config.toml
n_layer = 16
n_head = 2
d_mlp = 1024
vocab_size = 998
qk_norm = false
attn_scale = 0.0884
init_std_up = 0.0398
init_std_down = 0.0
grad_clip = 2.0
warmup_steps = 200
decay_shape = "sqrt"
train_tokens = 761400000
dataset = "wikipedia_en"
MLP neurons of a small language model. Each row is named by its layer, matrix (up: input weights) and neuron, and shows model dimensions 16-143. Each number is 50 + 10 x the weight over its row's rms, rounded and kept within 0 to 99.
After each neuron's rows, "fires in" lists the words (lower case) most often at its 100 highest values on Wikipedia text that the model never trained on.

L3.up159:44 45 45 44 54 49 60 37 53 53 45 59 55 53 63 42 61 44 46 59 76 50 35 47 35 54 51 56 70 29 43 45 51 53 46 37 54 57 52 54 49 46 57 75 60 43 43 43 66 47 55 44 39 56 57 47 41 57 52 29 54 58 67 50 37 54 54 27 54 49 31 52 50 51 53 40 49 40 50 43 56 52 52 44 44 57 53 45 44 80 61 36 61 47 23 50 45 37 50 41 53 45 58 54 63 49 56 45 59 49 53 54 37 62 58 26 50 49 56 51 43 41 55 55 47 50 49 62
fires in: "february", "time", "maynard", "behind", "brennauer"

L2.up849:49 38 51 71 43 72 58 61 39 50 46 58 41 47 50 60 48 54 47 67 49 54 27 53 44 54 53 45 36 44 49 40 53 60 25 48 51 54 57 59 62 55 46 43 39 51 57 54 51 55 56 26 46 51 51 40 46 38 51 45 45 58 44 34 49 41 44 66 68 53 69 41 51 42 56 52 45 53 53 54 59 57 46 68 49 47 56 52 49 67 52 52 72 48 53 44 54 55 58 57 45 52 36 44 42 50 46 53 42 52 55 36 49 58 55 41 35 60 17 42 73 26 56 47 54 52 51 51
fires in: "votes", "season", "five", "province", "vengeance", "future"

L2.up804:54 68 56 47 50 49 43 45 53 38 47 40 46 56 56 48 45 50 28 47 48 46 54 49 48 55 60 37 32 47 56 50 61 46 48 38 50 49 30 58 50 55 59 45 46 67 54 53 25 21 57 34 50 48 54 53 51 52 46 30 46 44 64 47 59 45 43 39 44 55 49 38 54 47 47 59 67 65 67 54 56 52 46 62 46 44 53 42 61 44 41 35 66 54 62 42 54 54 44 44 50 49 55 41 49 43 40 57 60 42 37 47 57 45 45 52 49 37 63 47 49 58 48 49 49 49 42 50
fires in: "county", "town", "owned", "own", "around", "care"

L2.up242:40 65 47 47 37 46 65 60 37 67 46 68 62 50 55 40 71 51 47 42 37 46 47 46 60 35 47 53 49 52 33 59 52 67 38 60 51 52 33 28 55 69 47 52 41 44 51 60 48 49 57 41 44 46 60 50 33 79 56 29 67 50 40 46 45 66 36 68 57 49 65 38 43 40 48 46 75 52 54 62 47 58 54 51 38 45 48 38 42 41 49 37 45 58 42 45 44 57 48 47 45 34 55 29 49 43 31 45 62 52 54 33 45 52 60 45 30 40 43 52 51 47 68 46 47 48 32 49
fires in: "years", "available", "covered", "daily", "details"

L5.up316:63 33 50 39 38 31 24 64 26 26 48 56 41 41 72 50 34 42 47 58 57 44 41 59 41 53 52 42 52 63 57 46 54 33 56 36 38 53 47 47 43 57 52 48 45 40 53 54 50 51 55 68 53 53 63 54 51 36 57 54 49 63 47 56 62 36 58 59 48 46 52 34 48 58 43 49 53 46 44 55 44 64 38 55 57 56 61 50 57 37 55 50 61 53 48 38 44 62 69 52 73 45 50 40 49 54 51 52 39 38 41 43 40 40 64 42 36 66 53 51 62 40 59 37 54 68 47 47
fires in: "this", "total", "if", "those", "atom", "just"

L10.up843:52 67 50 31 56 67 36 44 47 47 31 46 44 57 55 51 50 33 54 37 44 44 52 46 68 52 34 49 38 30 50 80 59 70 37 63 61 47 40 45 52 54 42 45 36 66 58 45 35 52 52 42 60 60 40 53 57 47 56 40 30 43 48 71 57 71 48 44 39 44 69 38 55 55 53 32 56 41 55 56 46 59 62 49 41 49 40 39 45 40 42 37 53 53 45 64 53 57 37 68 63 54 54 61 49 36 46 33 67 53 57 49 60 44 59 61 62 48 54 49 57 45 39 43 46 52 48 44
fires in: "of", "many", "million", "most", "box", "several"

L10.up829:52 29 50 47 57 51 58 56 32 64 34 45 60 53 64 40 38 40 64 51 58 60 59 45 54 32 35 44 66 49 54 38 78 48 45 50 49 51 28 55 47 49 40 63 45 50 52 46 50 45 37 60 42 57 43 49 52 29 55 47 59 50 49 59 57 74 66 38 45 40 65 44 38 49 38 64 49 58 59 64 62 51 49 21 49 55 59 26 56 46 61 32 41 56 44 60 37 50 27 56 56 61 41 46 53 58 51 38 54 49 43 54 44 45 37 48 46 39 56 54 65 37 50 59 39 46 56 58
fires in: "of", "among", "about", "than"

L2.up961:37 59 48 43 56 51 42 57 51 46 56 36 58 36 46 41 43 45 47 45 61 36 60 49 58 63 64 43 57 46 55 54 48 50 28 48 49 52 48 44 46 42 44 58 64 70 56 33 57 68 39 66 47 39 46 44 37 67 54 71 60 62 51 56 41 39 35 45 58 50 43 70 52 39 45 54 46 67 47 65 55 65 56 49 42 51 46 42 58 49 60 42 75 51 45 69 43 50 41 26 44 60 42 57 46 68 35 43 54 46 40 40 45 42 31 46 53 63 38 43 47 61 52 54 50 40 39 69
fires in: "government", "league", "championship", "governor", "championships", "stevens"

L5.up703:59 50 45 46 66 61 49 52 31 57 54 45 51 65 45 37 50 42 51 57 59 43 36 48 55 50 61 46 36 40 58 53 60 41 39 66 45 56 30 39 34 58 49 50 43 55 37 51 47 60 49 57 55 47 44 59 63 36 58 51 56 35 45 41 32 33 52 44 32 65 43 24 46 44 53 44 54 77 53 58 41 48 44 72 43 58 70 44 34 65 29 48 44 36 52 38 54 53 63 66 34 52 46 42 63 71 48 59 50 45 46 43 51 45 40 56 45 52 38 60 51 46 53 57 57 45 58 37
fires in: "cup", "club", "parliament", "stadium", "memorial"

L2.up10:60 50 60 41 42 55 43 50 34 38 42 67 59 49 52 70 36 47 36 64 65 48 53 47 29 43 57 50 64 51 49 28 59 49 49 57 36 51 54 53 56 52 45 49 61 33 46 35 54 46 49 54 51 50 49 51 33 47 49 37 51 48 55 45 50 48 40 37 51 47 48 43 58 50 58 49 59 68 48 62 38 37 51 59 43 51 46 58 52 57 54 50 49 41 47 39 33 44 32 54 45 61 75 47 73 31 62 49 57 52 33 62 53 51 53 47 61 53 59 52 53 51 54 45 57 33 45 37
fires in: "county", "since", "southern", "corner", "country", "route"

L2.up422:56 40 31 39 52 55 57 56 45 60 34 35 50 42 46 61 54 48 39 53 58 36 59 52 44 60 35 39 61 62 64 41 70 39 56 56 69 35 53 80 53 53 50 51 59 47 57 50 43 61 40 32 51 39 48 60 34 46 57 57 31 62 46 29 46 33 67 50 42 40 60 34 65 51 33 68 56 64 65 29 66 68 61 52 66 39 51 60 54 34 62 53 30 57 49 58 29 49 47 69 52 38 38 55 33 44 51 55 35 49 50 54 52 54 46 36 50 43 44 51 61 52 41 59 51 48 37 56
fires in: "state", "gladstone", "stage", "on", "kingston", "climb"

L4.up904:60 50 50 63 40 55 46 54 44 49 21 57 59 71 47 50 41 51 46 43 40 59 51 51 49 54 52 32 46 45 44 52 64 50 51 58 44 39 56 42 50 65 58 56 51 50 33 58 47 33 45 38 58 76 56 42 58 57 50 42 48 54 69 53 55 57 51 45 52 28 45 28 32 50 53 51 32 46 43 37 54 61 38 40 45 51 38 48 50 55 53 44 48 57 57 43 52 21 47 35 73 50 55 52 37 43 57 52 33 61 49 33 68 65 40 53 55 60 44 51 35 61 55 63 53 50 44 55
fires in: "votes", "announced", "release", "months", "nearby", "1st"

L5.up755:42 59 37 51 51 32 33 57 70 46 64 32 61 45 54 36 55 42 56 50 41 45 49 47 34 62 57 40 67 57 46 51 69 77 55 46 35 59 58 48 34 47 62 39 58 54 28 40 55 35 64 48 62 51 59 45 57 55 65 43 44 48 65 48 59 38 77 46 51 42 42 39 63 38 40 34 54 45 63 52 43 45 56 51 60 55 55 53 42 31 48 66 66 39 53 58 53 49 42 72 52 57 54 54 44 34 66 39 40 61 33 44 37 46 46 46 47 49 46 50 42 43 55 39 50 53 45 48
fires in: "however", "how", "of", "started", "start"

L9.up379:59 57 48 56 45 52 67 45 50 39 48 53 52 53 47 43 31 63 62 75 51 51 57 40 52 57 59 50 57 36 42 49 54 66 46 26 58 50 49 48 39 52 63 50 60 50 56 48 53 46 41 59 56 50 43 71 47 45 29 52 39 37 38 38 58 43 47 53 55 58 46 40 55 39 41 38 50 40 28 56 38 38 48 51 57 37 59 43 56 39 43 49 67 47 51 59 50 55 52 56 37 53 35 40 40 53 66 32 38 52 58 54 61 51 71 55 35 48 53 51 48 49 60 36 55 57 43 58
fires in: "raed", "than", "japanese", "least", "red", "or"

L5.up392:56 53 36 38 56 52 55 40 45 49 54 47 47 46 32 52 48 53 49 43 56 45 45 44 55 48 66 66 46 57 37 43 41 66 43 33 47 60 46 41 49 64 34 54 57 28 68 47 56 36 57 55 53 43 49 41 45 55 57 64 54 47 47 63 44 59 47 63 43 60 45 54 54 49 57 60 45 61 66 51 52 44 46 40 35 30 65 37 45 29 33 44 56 52 61 58 53 58 39 39 54 67 44 58 37 42 57 50 64 55 51 54 48 47 49 56 35 46 60 69 51 38 37 19 70 51 49 62
fires in: "on", "following", "building", "present", "popular", "opening"

L2.up282:58 63 51 37 46 48 70 49 38 60 40 60 58 53 57 52 55 58 64 45 28 48 45 65 43 42 54 47 42 47 50 66 45 28 47 52 26 45 60 45 48 42 52 57 65 58 42 58 42 71 48 51 38 53 52 43 50 50 38 53 57 41 42 68 72 46 60 61 39 49 50 58 56 52 50 60 53 48 76 51 59 46 60 62 49 46 47 61 42 55 44 61 54 61 60 47 58 40 39 51 45 43 53 66 44 58 61 54 26 61 38 38 47 66 32 47 41 43 44 40 46 34 37 61 45 59 40 53
fires in: "league", "truck", "album", "clade"

L2.up1007:46 33 45 40 43 58 38 43 39 67 44 50 57 51 45 44 52 40 52 49 43 59 41 38 40 48 46 27 57 59 44 40 54 53 53 48 37 43 49 54 47 32 65 43 52 49 63 41 59 35 27 47 76 50 57 55 53 55 45 33 44 55 64 56 47 51 41 40 26 60 34 48 35 46 67 57 55 47 68 46 49 58 57 43 38 47 62 46 55 61 32 41 69 51 50 54 42 50 54 43 48 64 60 51 55 50 45 53 56 46 53 45 57 37 59 57 22 41 57 54 49 33 56 51 36 39 48 48
fires in: "life", "cup", "chief", "wife", "successful", "acquisition"

L9.up889:52 75 52 75 53 71 65 53 43 58 56 40 47 53 53 45 60 62 42 57 59 47 48 62 48 41 42 37 39 32 49 52 57 40 52 50 77 65 48 20 38 64 54 51 51 53 42 49 59 47 59 59 44 51 64 61 62 50 58 41 53 53 49 47 37 37 51 57 45 47 42 60 48 55 43 56 65 52 54 52 53 61 55 59 25 44 54 45 46 45 33 39 49 58 49 50 27 32 65 58 43 62 61 36 38 49 58 47 50 53 48 52 41 53 40 54 42 55 60 55 38 65 67 61 60 52 52 57
fires in: "states", "became", "votes", "because", "us", "queensland"

L2.up596:43 57 44 42 40 42 62 43 49 43 36 45 48 55 36 48 44 50 42 51 45 65 57 58 43 44 68 34 42 57 59 55 52 73 49 63 45 55 58 30 43 41 35 57 51 33 50 39 40 54 63 41 52 53 63 57 47 52 68 51 62 44 65 44 36 43 64 53 57 28 44 34 51 50 52 59 47 65 43 28 55 46 33 45 46 58 58 51 45 46 46 52 62 39 65 46 53 66 41 41 65 61 43 40 33 68 53 42 41 53 46 36 64 55 50 40 52 44 47 43 47 49 52 44 52 63 57 54
fires in: "four", "fourth", "southern", "represents", "version", "real"

L3.up881:57 34 35 48 69 71 44 51 52 39 60 54 55 56 56 73 45 54 51 48 65 39 44 65 58 35 50 49 52 38 40 56 68 50 36 39 48 56 47 47 49 45 41 56 41 46 64 57 46 57 33 59 42 48 42 68 49 68 60 68 36 43 54 46 39 43 45 48 43 46 49 51 41 54 72 48 57 54 66 22 30 54 58 58 59 61 56 44 58 56 62 44 56 36 50 60 35 30 69 49 48 50 48 43 47 49 58 39 51 51 52 61 27 53 54 44 40 35 46 58 68 55 56 50 27 48 53 47
fires in: "following", "performance", "century", "posted", "point"

L5.up246:59 40 46 56 44 34 38 54 49 64 50 46 43 55 46 63 43 47 50 42 57 33 34 57 36 66 56 43 37 44 51 63 36 50 37 39 51 59 41 56 59 43 51 39 41 50 54 59 53 43 76 59 63 46 64 37 47 37 53 70 45 63 54 48 42 62 33 55 55 49 46 45 76 37 31 38 55 54 39 56 38 52 50 39 72 60 35 47 57 51 54 51 58 37 60 32 45 47 22 54 53 62 57 56 44 32 61 55 48 63 45 49 48 47 56 62 35 68 60 49 62 54 57 36 43 39 39 49
fires in: "it", "he", "having", "washington"

L4.up321:50 71 49 59 51 52 41 60 52 39 58 33 31 36 60 52 51 62 19 42 42 49 37 47 45 45 56 60 57 43 38 51 45 39 45 46 40 47 51 47 44 54 62 30 43 58 59 55 48 49 48 58 34 45 47 71 44 54 49 43 54 60 61 47 56 59 41 55 48 46 54 52 45 41 42 46 58 39 59 20 45 46 66 72 41 54 40 57 49 51 59 61 51 64 47 42 40 44 62 42 58 66 47 62 49 51 68 65 60 57 66 33 39 43 51 38 48 38 60 56 58 49 50 58 51 49 42 61
fires in: "votes", "video", "popular", "notes", "ingrid", "fifth"

L7.up414:50 56 58 51 40 42 56 41 44 56 45 72 55 43 57 49 51 54 70 52 31 42 33 64 59 61 47 52 56 56 43 38 41 49 53 46 48 54 56 45 57 37 61 60 36 57 44 54 41 74 58 69 49 49 48 65 65 43 71 42 52 39 37 49 41 49 50 50 58 63 52 34 45 64 44 47 65 47 45 58 51 51 65 32 62 48 28 46 63 47 48 45 61 38 42 52 36 55 59 50 43 77 54 43 52 72 46 67 49 51 56 45 46 58 50 51 44 53 47 54 47 60 49 49 64 48 52 38
fires in: "no", "just", "not", "tokyo", "total", "can"